config.toml
d_model = 896
d_mlp = 3584
norm = "layernorm"
norm_place = "pre"
norm_eps = 1e-06
rope_base = 2640.0
rope_fraction = 0.5
qk_norm = false
tie_embeddings = true
init_std_o = 0.0125
lr_mult_o = 1.01
grad_clip = 1.0
warmup_steps = 307
doc_mask = false
dataset = "wikipedia_en"
MLP neurons of a small language model. Each row is named by its layer, matrix (down: output weights) and neuron, and shows model dimensions 112-239. Each number is 500 + 40 x the weight over its row's rms, rounded and kept within 0 to 999. Numbers have three digits each.
A block is one neuron, or neurons of one layer that tend to fire together. After each block is what it responds to, as a language model described it from the Wikipedia text at the highest values.

L2.down186:549438561604465545471460508511538493489428519519400471472539533489505559483523466426529446461460540467501502488585554513532464590471456441537547494546491511452507528504558469473462492533481534485517489580439462509497511476510465516497561542525473539586484476459418487548471478522412609502495522500459497542502466501392518500529491434503499461481440511484426411501522533512549533519507
L2.down357:487504441484546500519475479474534534489482461481495533542488471535510461570523473482507517503467457485517475481423440489519555497498480521457524485527562582433550459549498492519494602508495533475450557536526497485548506568525541556473462470543516521484466493493467435547497503434476515506504538488412535475555472432549569533483506479476478508507544492530506520484503462492516427456538
L2.down713:448448453463546486511448416518504554513471421485504560578453490531544547480528542455555512555485510537513487486514509574531516558490494547560503492481492416523490491548440535493483460530502460462467452516482438512455505454554465551493504519508557450564508507512455524540489502447496410498511523462536428519513541428547503489586511491473494535476530475454554547490457524504490508457524
L2.down1482:519490445511486430558536564550605517537514453529500471444385467510526495467522514531537491526530538387558471447512496488480540489560498417468513507555485403472535486490411503496455487486485570440538486527514428513476513509494501497498501559512533490565486488406471528492488577522584479510445470494449528514565566545511484545493435508500500596397488486520562502418459534606466473468503
L2.down1584:462551494472464465498577509441502550522485413558508531444503512394504524468482539563494513457503557499526449499439508480502513423564534476529585534440542486483508467443489490462513522459483463482493518510477522496469498540475529468499484525457491478560531473474534520549513548529544504505452511515519568500466531518469504465547588555523535401459465513448516473488487424465512512433508
L2.down2547:520534553505516517478496555483533462477545547524508534476435505482463444491485490499568503426505451498537497497525475515510487478469554567478509521562509485567521503519475506472451443522469449545547417540430508497508439476495565438503544534513566467481565485499431505486505514535441455518516514571485527425505499537516506441437434483541472509523415449457518491446459568541514453487520
L2.down3171:545477491496487498479436500478566397555581532590497521451511533525550473518583488471465526507510521564425448491481471523460472457515505535520524507449512553504584547463510483481474510493510546590561501504480474574465510504490491488543511446528479500531605507541418445440505489484480527481478477449564567505504545441492484473501511512435468491508506468482523547467492493522539503513522
L2.down3255:476507433507580568484465489505457465498554483542504549502531550471546494585496476486526502515506479549507483498446463539502473550471522551467536489469536449556578500477478449516556536499492500489486482446553502510558492433552518527515462572514472488523453500512482484473464495483468555532493553529497540513477511511499492435495480429469517558523493554451569491453469595466475478481493
Description: Word-final -ey and "who"

L3.down1713:475570493471503477513506517508420491526506538512499525443507544526504496497493514562468448467496429477502555458552561526444453509519429510547497508445425496429491517543545494492456500465528538440504497437486525469524463506529558462547470486450477498420552481470493446508397482466502454506484451495456507550495526564475457514437452465508573476481547567487532479539520460507493442522509
L3.down1800:485451516483500453490478430481500477491489498555458507404430513521495484525474537561525501535545450523540533523532484574532591505491480567482481474500547489469502562555472540499492516430505473467396557497489511473504558493456489484516511542475522522485518442502531489485442448525543528494528487562497498481464458442400491452448521526422517407490536527523495513526523521498460490478573
Description: Mid-word name fragments

L2.down466:467460495498500456497486473450476436545543522552480518459502497422472464482519547496466502525454466506583501458500374475516503478520540445524542501510496467532549493468580514521547450490468544469469442542469516520448544558503563507390597480530466529452508540573506512488547476439505477489518522450434451490506525484475473571509503461476549486447483455461512464552516471508460469451526
L2.down738:498483470451440458494508463492410455462543494566482495529555489449447524480536546495502491553537493608645511506483443525509526515446516558511518519468462480526525617454481524503463514498478478504505471550553500558483570514486471513430488550516515569477492529556490505472517531461489463487526527471446549567458514455423504541499561417489472472504426491488495376513530429462464538430468
L2.down1724:547483492496493502444477477474488490511478517536522431505482502500530565467453510559501430433501569502511515525555519431523434523518511566524458470471481489537452485526469496574525454481494528566546583511499447527488560519496521460521551485601449499529524549540558535487499529452551534473471529540481486479519520510500578475503497513538455464507508536534493470460565512512491428478477
L2.down1856:492449395527480506565522524471392532514515529506424490535422468514487506568441551612466435508458444497591487472441488509530417509482556471489478422435502495501539521543471518513515457522469490496489545483539525571522526483494549471467452505493443602455509516548526559447497463459500467554494579537508561483504504458452455488601556412462578491509457473505478445508474438471455434467454
L2.down2282:501501497422465441528541465489468517471530445558500464548533509523474458552525545438510415601506489454574487506478460511562482515525521491522496530471448466490494555438508514491474494555453519456494518525477428588472552538518462541441499564596483583424510513514512496477523541381481451496475519490443534511456442503457480564581557459466475513471458463424536486481515470536485491457529
L2.down2349:504507486580443470482431526459424539466450465540492462539487513524486542479405480484447524518517511553558516489547528427524456513481598507488450565518505516503533491556498521492506520489437556488504538493479441527495536514447489490460564577581490551499478465554512509518436473451570426505506574475480442511508495513430569515565500531471511567503490477488506499486455517479480474475556
L2.down2663:523431406454464510589483538489491522476531528517454566530515485558481422544503497497543479497567481523563482524489495419478554559478490577477541465452497474483523530512487545565557471430545514522431479542538456549548579539462472477538422513502486551481488552522431469525445482411481453529541463523457487525492499444501499529482561471483503589593439468436501462552500496468490482471474
L2.down2746:460494488570456506479542518549491535449432538502480557458459477550514472511506505507486441490454508494539519486479522497584514441476482411492557494430516505499523475466461521586489562513465522578589465486534542568493495427550541536466558498579456515528522600549485517487494487525558506474491478477471540497612541496452437474486509461504443546524416471524541464494540513460444451452508
Description: Vowel pieces inside names

L2.down165:489457445486531524413446500482456516502523487540486471462470416472482473432605476481482480447518509450482511527505498402450508514496541488560545473463515519530496481435531448522519491499503563483512495425477512473573519521568565476461490425519516515567430454453481546500458527541517562520437488476477441439433516411509502540538521480466486484454479515478534452501480471452471471470446
L2.down182:516506534475519578476514547548502520477483519563488525511433516432519484448583481476489583489478502486490548554489503447495544511547455523523575493521530542507457490492513449436504557448437474526518511490566483443426453512517518426539528469572531488511536450518498506488506497544519547500419518505482376460518475459478459522491593519496464522528511504434532487480504496489478584504477
L2.down375:536455541476429509437493499506513461485493433574512555434491507425497490456509490471505398516524480515546482542519494521549525504468508533536452510491501515541512543441480503476432429501496527517460577521516503516462513534498601467463526538454483470539387458534485456545490547509531479492477469506483524496448556388416505610453527553446426407429497482452482483554530481533422479474578
L2.down569:534487461513493497556506565549497552542485518530516505397493523529551470472508507496470509601498560558529474416511473424510568443510533419541528435487517471481525585487451482494517490511480479526492460497511512538476509508414571581497447512560511500501529475440509468477441485523599566502473491482505432549499375497426498558517526541508532484566492476454515549582582505493479495533445
L2.down1501:528545478481527473527508513502559519551492468545434480449506413432449477459476538498551526479409444534490501587456423482465467475479454514516445485436474552463596531492584428514475561493513518444438534536533517483522423467553472521460532532542508533521556566461475520485543426542494499471516493498508530570486504496556529505489478527444530535555475489564456514530499513526534473536553
L2.down1910:497513483517491535468551453458519467480480472527498501456456513426554407516616387532498477523490451473517449501476473514480540469523491503525487453504344439503502511482503449537497525519498476512475468465509485526550472505526512451438528472456486521532453544520464534498552579428522501506491484527533524496471449525520483572476440505535479498463532550535522454427473520481458457510506
L2.down2966:551450521493450534466498488536445491562515547478481498478480496540469443415474480486542457471525500462512512459539456512482545544518544509490501460473530533509466572476493449507502457498517471419476509477441579557471514464435482540461529555493491497505529506457503451571497532514489536520494522506503578479506429450443456499588543505585598451466508514575429461550464416493569500392501
L2.down3241:435497461476497530504468489570527550554501529496536496518447496480489446491521457499549451515413493583484465472465530494519504579508459442513521494534510460492501474483481475528488519555508485472531558554540390525422613491423507516465469451574571476552511451464490528473518480563479518487489547523460558544484542563572462550530529468515453497463498491506445476603517556496546471473524
Description: Proper-name continuation pieces

L2.down8:498532500467447574546530512535449510510464531510474476508492460480532498505483561589514554524528503486511495423474505483500438485448506490475497470421503482534469570546444513532484432496509476515484501464456482575502525517525501421476416538517458494496484490576501469424471541500548499533464537502539566534448445576475464448486592480506447528513455500473467494503553505514457475470504
L2.down570:482454521489457578499561491488485602549532463459524508515482566481427474475403452531465556479512425487501476512440532415485500503459499468478503520498531526562502560553539505475451478412459543479417576503568558451503502499503496495570466498474468507538556509533475548501517450494473502463501463460447491484531491540505504502551501552503482464444493452529518445531498492568574467518485
L2.down574:491491520452491505557500428530446448501514547472556472503462526479536528419404489488480512457514539456554568487554456501522537503553581545533455546511514540511520530532539551480466472555447454463524535511514553557494526488486504474504491547517619438506514523468489458486514480540512529510484417512512459518449492560526515541488482442545464549503497419504480475542542487522508499515576
L2.down671:516459562491622545542503529508518510444493424483520517564461476475452504383468449498441520493495513448537472491425511477525497540497526500517522453478483464540545513556538571459544518545493489499513514536541509518515557512543474462522528481461502506498542500511524555508459406474411490512482490439435444456493483592475513503536604544503549537520463475512452465553463495497516495483513
L2.down772:512468567533477534533545518518452497534437534501546519470476489537587479548482533595384495467528454517455532462497517530582496425498421443486571502503539549509560468508522543425514559559505446498516462455529509475483480464474514487538536471539570537497453456457515579439564471570476510473543492584449430483541450526542458492482489455519524517438518457497451474496513529528446498468509
L2.down948:487530516438508515565544510626448514522524473507542525566478521504482549518408526515534482555482435523465518451564505471531553446481539479462510478482494442515531528542483541509589538470505493499429519485526472449503461479426543484573527490503495435567485493470522511517473519589524466481496456578521499500517466503525536495533530451468541545508498511516436467537551486548485474476543
L2.down2150:516537469464505516536510404460471424467454469462471509572459547449482486466476493506479493473399481533536442485533539547465460541408522503535507463531530446492533473506541502513489518512519536435585501517543517484508494459542496448549532508447581519529521483537416530504498481474573431457564546481521492528493569482574517517484482478467503494530535426526492508502437533501525438434467
L2.down3037:513451492509520470507526470551470476545514443441493508537479499572432468517556461569542493446517506452557525499495487555451534489464457574498497505527450484408547490544491516496459607466472520515541473568534590559488553418550539515526587571401516567486505450519503524476507448532558525539518524524586441530476527453487535532479534392484480463543532523452509491493494566473469577505505
Description: Word-ending tokens, closing quotes

L2.down28:427421547538507536491550576583517497509530482553524504544473545510522522548533455534558485460475495531519496466434452534476490475502559542530468448472459529487477530517443516533564445518463505515454406471467497535523565513537565442500489616457517583527554510438503508516501511580505503461485469474565416519486478428455432563442529507507490518541513436514453512476490489507542460525505
L2.down58:489439483515503570479525436561488481525479505498509484552488562476530483551459560484562486510497512468523509501571512595496556533449540580461575543511526501503505502511527552518474554529547439518463448456498528451473514558558512543517568569517498442508459558433514493571499514499539561519523463510508503511506526513496456492493474535546508423526510514587476554486482508566508509489497
L2.down1668:536572508444505444488447565481517485499447457539542520454497479457543518526511533534450489507478461563534482523552555550524479499497508496456489522472566526503482505488545478500500458501390546522460602549501578468526524514481441523488488553551444470502475520455554470474498537473486507501579532485505434499563462491498502511559445537497571567457574465541415422521529472522550508466532
L2.down2272:474511521448466473517502478543456468569471591451578492596506472484436540497564487545536535504544490512498482511502449469479502444450412492454496491536487465533548542496501504471481513581418451584534505537496458559484521505484487491571436487467538515514424510549564467466531542533513550514501510467523590563529501413488531482497467537552517532475506507462512459492505496441539483455490
L2.down2448:514470427457504483538522536474518443515450395545444451563488473463499476548587488515553432474458514573524541485469544520504433474570411545442451464524476430537545534579503508454442474485543489479425491504504448462485550483500508501510432487463429615424513557551471492558523513417534473486515580433537504522497508443494511529475537494516527504458494459510537490550502488458517487501511
L2.down2888:502499436522465513446443482508545464555487499518473533436458601538476436460512531544522486448505548468491520525447517486471515457524454550464482478534489525497515481471455504514425508546579456556448466424407464488453465523560506473546493484520488542473499489515468552460560494442541542540510558458579596566545431492508515568559605540529455543472535525593460518530502446554460493468538
L2.down2956:498522577492474462479469454461565499505534497513509503508496546541521447482539526535498417505440501522454531497532450505553495452505519504505421481496512485520546510494524473484441479490488452514576485580530528476510457528438464471486461547523513516527501502487460483477574510508520471502496560527499449456482502491453483510513595498480505541544449525557441429465530448470447521511423
L2.down3477:482483435489485572527520474477421473457508540458416484485442473572561522524593482526485476486494441521540621532560570532484533492550450494428406527514488473507436505547477501481434481483545480466427454504473509520520567496491448487483535493502435565503508488496502529513499447397557497529487465498525567467560447444476524467550468551490523481543481534534485456533395478507494458506489
Description: Mid-word name fragments

L9.down210:573569488463530465503487465475450511512531412479522481470494565527458449568497475508475476597515506516526582469540519540445487464533521457469540529495430504473534480536535493588478599530545512519471453433481471523500522504475531591534576495512498512498524393565530500438488514520494409488541552486531520540548591528483542458464488457514472504477516500488496528419534498496499516495470
L9.down633:530456520525532552530447503474493449496593514476501498483488499524429482442506549458424382398525526498530555477460535477542514543473473438517484457448461491462423477550464519561553540475550455549475511462501586546554482469488588499466572536488443582585590499476486525503486563453500462531497509463475512508536492484507488494492451476492524507573534464446477591482495496532483451463497
L9.down815:502473449489475424499468492467453518516510489447564461450496474475536455591544474492531438478555535435495496495547584453488436478562485502477581453454390474385540442529455508534523546484495459528461461568490531467506553413552533526459519516460554479522502503492470487482505476460456470486462461553536523398482440501475433533470485522506510529545534565487451446503537484510527511461489
L9.down2287:547460480573500542537473468525539480509475530487421590441488499528507466552536448401475436478511500473561510400493512537518504481469449552569472555530516482447434490482493492599493536482504466496495437462481451548518447478549528592475577501511461526477602483563512531529443514492484523520510531483458480504496551479453496531431504450549495513573472580538459495491515494504467470544541
Description: Degree words before adjectives

L9.down77:421473563475467472469535513540493511526455516510475588539499551505503543486518563520481516514500513464507450568584478489557466568539504525540530481465529533479518490519477507577551539537480522501526498477496486448496513519499485508463503565478411470608491542472488452602466446465493492496533527486530478501530545523487504525546500539501467454475482537477427561526481489515517495508506
L9.down679:481550478418426558528557556482547526582510484485540501491458488514520497483584429557454471475470552544542500470503475466509481537531573473500459534478498515465492472500522455526451523409530465471552554468513539443510459527457600505468557503504484513473486439445548459509550531509435469523448490470520503506513438472501558453495458528579504535551471543511501529550482504525467509515550
L9.down850:527474530457538450503514548590527522458520477458443412521504566492471478465519468531543512550546490452544482541461489499547449527455515538555494481482453512523501415459546483474549470549489469524492485477532515523455605476522483513502468510501472502533490569529516472471590576560558539539448496507441559530480509477532526414509509465508518471462557562482483451499526497490500484495528
L9.down2311:438379463428448513459531537451489511520533500509518552526521542486501486565457502551450459524556440520464445488540518469535535551564512486466515528390440588523487498513484522520549479486442433535468552532562512487541500517535520488426578498546480532530449494458486516559564493437483474545558473527529513451460509519434433510482466426503547484467536455482524430433521580533478507494464
Description: Foreign name word-pieces

L3.down1887:478476543468491534471523499580476530511445548530444491536530492432489482481542516517475549488542490470502534545515545473510545447482426485491429568482510534453479566484509519465486518461541547462490543541469477448459520585410537572473512529575451472507523463460451579600505491491548442527493499501465515548438463499522482424520545516492522405527468485521484426447523544601542492573537
L3.down2479:490461439418470544455550500550507476519491452529535584535545471472511476527475452561531501476511516497532463515489406468506547546544472511562529461504485533483490514428570453523461491526461519447444592453522524496464469586498551479396545559475552483492534520438398487518561484573456457502502514548434439513507476534520557463465483524489504494466558486462519443504552509553478485452507
Description: Mid-word name pieces

L3.down502:535466447500484478513527447478503423511486464511506489525512525561517442508572490607505506482535489511534557430492533508459500504504536574472415481543491493479490490489472453487410508463421492493503458573536468538483522458515508454483561499615520541431554530518469546456446524491483613513472508415554545481484504469452472399503514499498488500537444498500528507432553459470499438470543
L3.down980:440391470535504473589501421493509491564483535519454500548450538612519438478472548555450515457537536507539560492519493501572485560425529537508457495399469449493515535456474560487431484438494446451508428537505506589474542485548469535475480501541539568534550524468503492468451467447533610467451557449525540493499512526427495480516526488542530550529467499469488473499518502460462469525552
Description: Mid-name word pieces

L9.down394:533436443433568500452511542506453505457490550487558452509488511442500454473497470558516470519501581523514526476529479514462488530522433465543467495451459446506613478501480488544514508505430498474555540511505481452478485585521515527472471598563516520584422464527493493490480461491429575509513485434527500525469487469475547513493472487561433506419541479422515484504534452576513536505498
L9.down858:541435502505520482485530526449464482440452531501450495603523481488466493481566441560532594445494517541530462415511518504534529517517577454492472477509467458567472501513511462547595462545505505452529467558541473482471444497497431454495472543555526517557511419510496459522529449517432506495446495474514475531442533476509513472453489477456497470480505479493479522572483504447487481541586
L9.down1145:522417556481517474510545565443523509514485485525505500437455491519525488512531484555536467534452496463624512544544447520468482530469498525508456492493490526594520588480436491461489495488470539552430482550470489459440436473495444514472479528491478495532428455484468562428525521490525533569550514486438412486507501469469547485519560539534406475431499525540476468558537463477529488464418
L9.down3238:536508531513426510453456518475422498501439524452527520548432520498556458462522559496493512487497544490473551521535494484531512485501532497525496523527485501457498510493503430517471475477448490443513503484522467477527487528469519489536521497536490508461497404509496512561532524510496469454477534449508476494465493506500466530483516536569464501541445509452464497519526438598594450508582
Description: Mid-name word pieces

L9.down349:550475527503412529497542540506552524511521525512462443519473486452546510549448458541493487429461494476536489454505472430508458511423523510504446483468468486547436495510462484424498544478457427532496439433572484496441494504515430472500533474512492487528508476433534511502484483448394484507557476462409493561411484514492558505480488492583490481500467481518497527558513443576447534499531
L9.down1279:585536491482566511535509455436511543486451543551502454542522513580514452494409539503498456505476517500524534477508548499453490567551474534488473531513502513527592523520518596495455492433544449481545528467548552421541495465500537509482464527545476514426562520457556461424526518496484528503458508512403540576472448503561500464470516515494463494458469523426473572494543497528507510470539
L9.down1583:478512506586426541475498461505453508495511536574501454516517493530512438542433511471417568588465481546461524491519479444481500475560568546490514538535479565487535532492471480499506569528482516439508498488470449539478519365563491555479493429486469489489507497504454570479478502429497520576461489515463476474494483442513422555494524480562490524537450525499475473514488457487429488473491
L9.down2625:489434469561500471500561540549538508495515552475534463490524512484474518522454522469519553522432556544516511471521469510558499514475522433462489495538518588519464543482517509507465510528502504504503458467544517526474511459507518504481463534469482479433536502464511518571475560569539574563492506491519512498499501508551462552557461478474496532522511475516496466521446510531521477449437
Description: Numeric field separators

L3.down2866:531480567551496542515503509541471513448544506565494503482478504509484500465548505567539471505539503479487588494491555580538455471454448538489490498528488514424566493498515529540412502485428508447497501564521525501460531505568496517567565465445469547458539534472497546488450477569502533601501452506542498575480507464481460460400502513529511540486456436478540463487444519525580478551476
L3.down3230:459489525533568544479516465585523513504536504556512538454492501533559512471519498464512532538472525574492547574591494469487492511513468460547540466453447523498523539537539441585551500439439504487473472501518495469490505453502500570527588483477479532528515494527423540495491423497480486562542454524552564507450530514475398476477476469512450510535509432456530515477463566559616480563485
Description: Phrase-closing punctuation

L9.down1390:486518532544499523471450501503488491512572387454548516427517528580434521522526522557510461477543481502543521473490531552483464421393460449534502446445516473489435507483551493486514497477526492471524437592501555547443502527542514492522510587519523510466506502514559457481500486552528535528550423474483506520454498527508484473420498519509517447501510535552476489483574508493538494506548
L9.down1787:448438521548478552460514472538487544492524388504507490473488502576468493561506494601520485458526476483583486444516505530508512456519469529516571502497463505520496522536530535475536522449497512567517421586516577585453520534495488518460511540475481526491489461466559424477496506544470483584516507490504467514469492502490460495417442553506471502495528514458506477506503490501492509533584
L9.down2432:448444525508504553465504495517513549495518468553509508485446502539493457551485496564518494474472446440508515425466511551496487482520445550480537454494483500483450547513504531485501514452492479544472441538559573514455483487501469485423532540439483500508523498481536408506482502526460460584528436496441426538438499521456488466419482587525451513500475499489481515510515492518500494551569
L9.down3383:457434496562505581455501501539503528505500444530504571448468494556487506527501428551562484506496439490548479487467536535488489467470413552539523431475466462522473560527517543509492478472516462546471426540531593542476544542519461498445513522467509517472507536475497451487497474551492452511542471493489478486462524527478446482458472540488494492492487490516515484512532536490451492538559
Description: Phrase-closing punctuation

L3.down2774:438507457569506467514472490467425514529507502504424488463535516553476517473544542552472514560571498496529490488532500507522526514449602469498506525513458481533528511550493510484464537420529529515450476493453512485465527463503565492460536453531463515474527415521528491485461494436529470538479573592484485454478447450450522521489453492492496456566476488520500475452496519539436470462549
L3.down2961:482534469558539537516516527493501555543448555491498552458392500496472550517569580435452452503516485482437559488514432472470617498481450450496474538490448457503565436506526479485475567484510503513546549573479456543524537515544541539480561518552538514475396463449471483530535528477513525476457541523458505510511511467416511494496475476515575532483509509484482511435439518550501571538489
Description: Final piece of proper names

L2.down239:471536504497543487509476550499459533482496430551572541510506472554529542548477425498547439550496544553520476530563480465498554521489458512510596527533428539480522446482561501507450533447515492498482531505437555517529501516486493588475546546440505454516423450437504473543481477532539457586431459573502497474546503501562456537489522529562496446537508455523493467477525532514457546505487
L2.down399:411546571437490462538502443544525506429561448500509469504514493493503467513478529531591545553470518492388450498504488488497425525505490529469540505535474510470454597484441442513558486488508481494515441438521455510539491509481510488519516484509488520523549488518449550437499532488467493521528406456580410508480521534472535506454460519523477557431546531421461577498514452532576500533517
L2.down750:469472461470509479446510548481529512515424488566503576509523489474501468509518527445433439490531585511523497503533471509459445469540431517468535447495508452506511462557441452417380563538534479473547478567522454491471479510529520500457499484429448519442533484489473465514460540519470532507465475531488473467542498520499585526523515517542516547521511412548494456505466440504500477440449
L2.down927:483530535460483464435583468512507582506486443501548528461499556539501510463505480483531461497487534588484546488495467460468473466502565484531486514486436489454523419470478498547489494444532471435482568454472496471488556489501509516486462500556428467477524475504473495480481518567523507510559538496543400577536463497537495585504494446499511555552546476485527527470504408510462493472536
L2.down1606:421478523479510520490488496573499478550480507529524526519481464538531484505533497490486490495497537445509542502442511441518477476473506550513545524532434515487456505441489546489420535462493483539472488431516529539550483480489486497482482448498521530519449455454464436546592499529504491469495445508468467513477577542555524521521562532478511557611519545511527428543536481536506468445497
L2.down1778:494449569473543488519459587477417536444567501514507521542528475524418506510543479560564459552549493535594529527483538531448579531560398586488482533467538483512483568406477454525488502479586439551487486519473579487456549553460476556497518516451495470546541560440461475504460481477459477535435464525508502516457532466554523525495496551488491454437492494526522490524488491443431507496500
L2.down2878:471535474536551454457501530529469485494491499507523524538509516511525436516484487524482500522499523530448522493473491481454483530542475440465474561519529486576485485542494488505434575487510437430544554445496541544449500530594562579423548470456396479561479449449533476475491529489415494494446487523489484509535534550510499478508496470456436499482498475457489513494520433493528517446507
L2.down3435:543478506481563493486463505539427491505468520522529455522541496567538493575531449429469446498537586509445410512474567502471506538512506495444524481511449532451556518496512413503472527496522494422442496499426471535529536479505540490495525512448482451529521499428470466534474493469486463516397500565479480494567492482597492417555575471502566512519519477531560432433464464487432470449458
Description: Colons in durations, listings

L9.down269:500396490486537493512446509453518476432569530443487501489514480477520488535512527468531576464534514472492517512485594500531566540498508518506443559488463555529503582450494551475493486454481497491421436502472502638465491426484512448462492485473494565515447506507433521448494467486458519511450516535515496516500519491445453506511529516562457471498465562442523454488494437520486482495505
L9.down560:487555565437469502507480560476487474414506518459539535507526471513538563438515403456491485459510508601489496505510500489509481467531532515494541441503469511466538507510525494495458519566418476490588494540590489528502471525489458474513429466495555513528545527516430532512585521544525492531519479469514525531467477452467467428450514513545498513556475518543465460479558532507486512447482
L9.down795:510521507506466469470440468589598440486547512456449529412557546501535457528552567565553502488507460472458443489468523471484479515488541516515458488496436453500441559544495471497514543534474521456558454529557474493513467479443478556520497524491519511527537526570534455526569559464565499546497534439503511455474507507493496497519467480476450489457521447498528475509498480469495472479499
L9.down2391:477541516526403485438421473594483490488534473499424481455486491459450562521487485507466515413454493533490515519508451505474522559449508421475520410496482501483521535523494501465503492525529506470545514522528484546449414446562487470466452547496533557559457460455480522537442529432450576536436520463459446483543490463441543434542503508520529541453538474515514457487532482564437492463522
Description: Repeated name fragments

L3.down18:494490466498495504549496444473413489503440517502481510449510576501498549564518483463477463528520493503505540432495550454529603474497475481473471594470450495512446514441468510523505510501485427465560495540452490511489521461470506411473521450554537442513545543548480533439463610456459476499545510494540430600524509433535504489511504481530486486575458510545478420510525471523466498418528
L3.down3306:514543490493548444533483435435541489549446520574467520550550494491556476452467621503510495524528542498468538535547503490457447569502522567531510479469480520517564520485532444448494496513560455502504488553518518538530515548548522525408479478523490562539447514499436485488497495483502434480489522500444516533491449506489530499481467532544551428487406440525487546503531469516499583479556
Description: Infobox field colons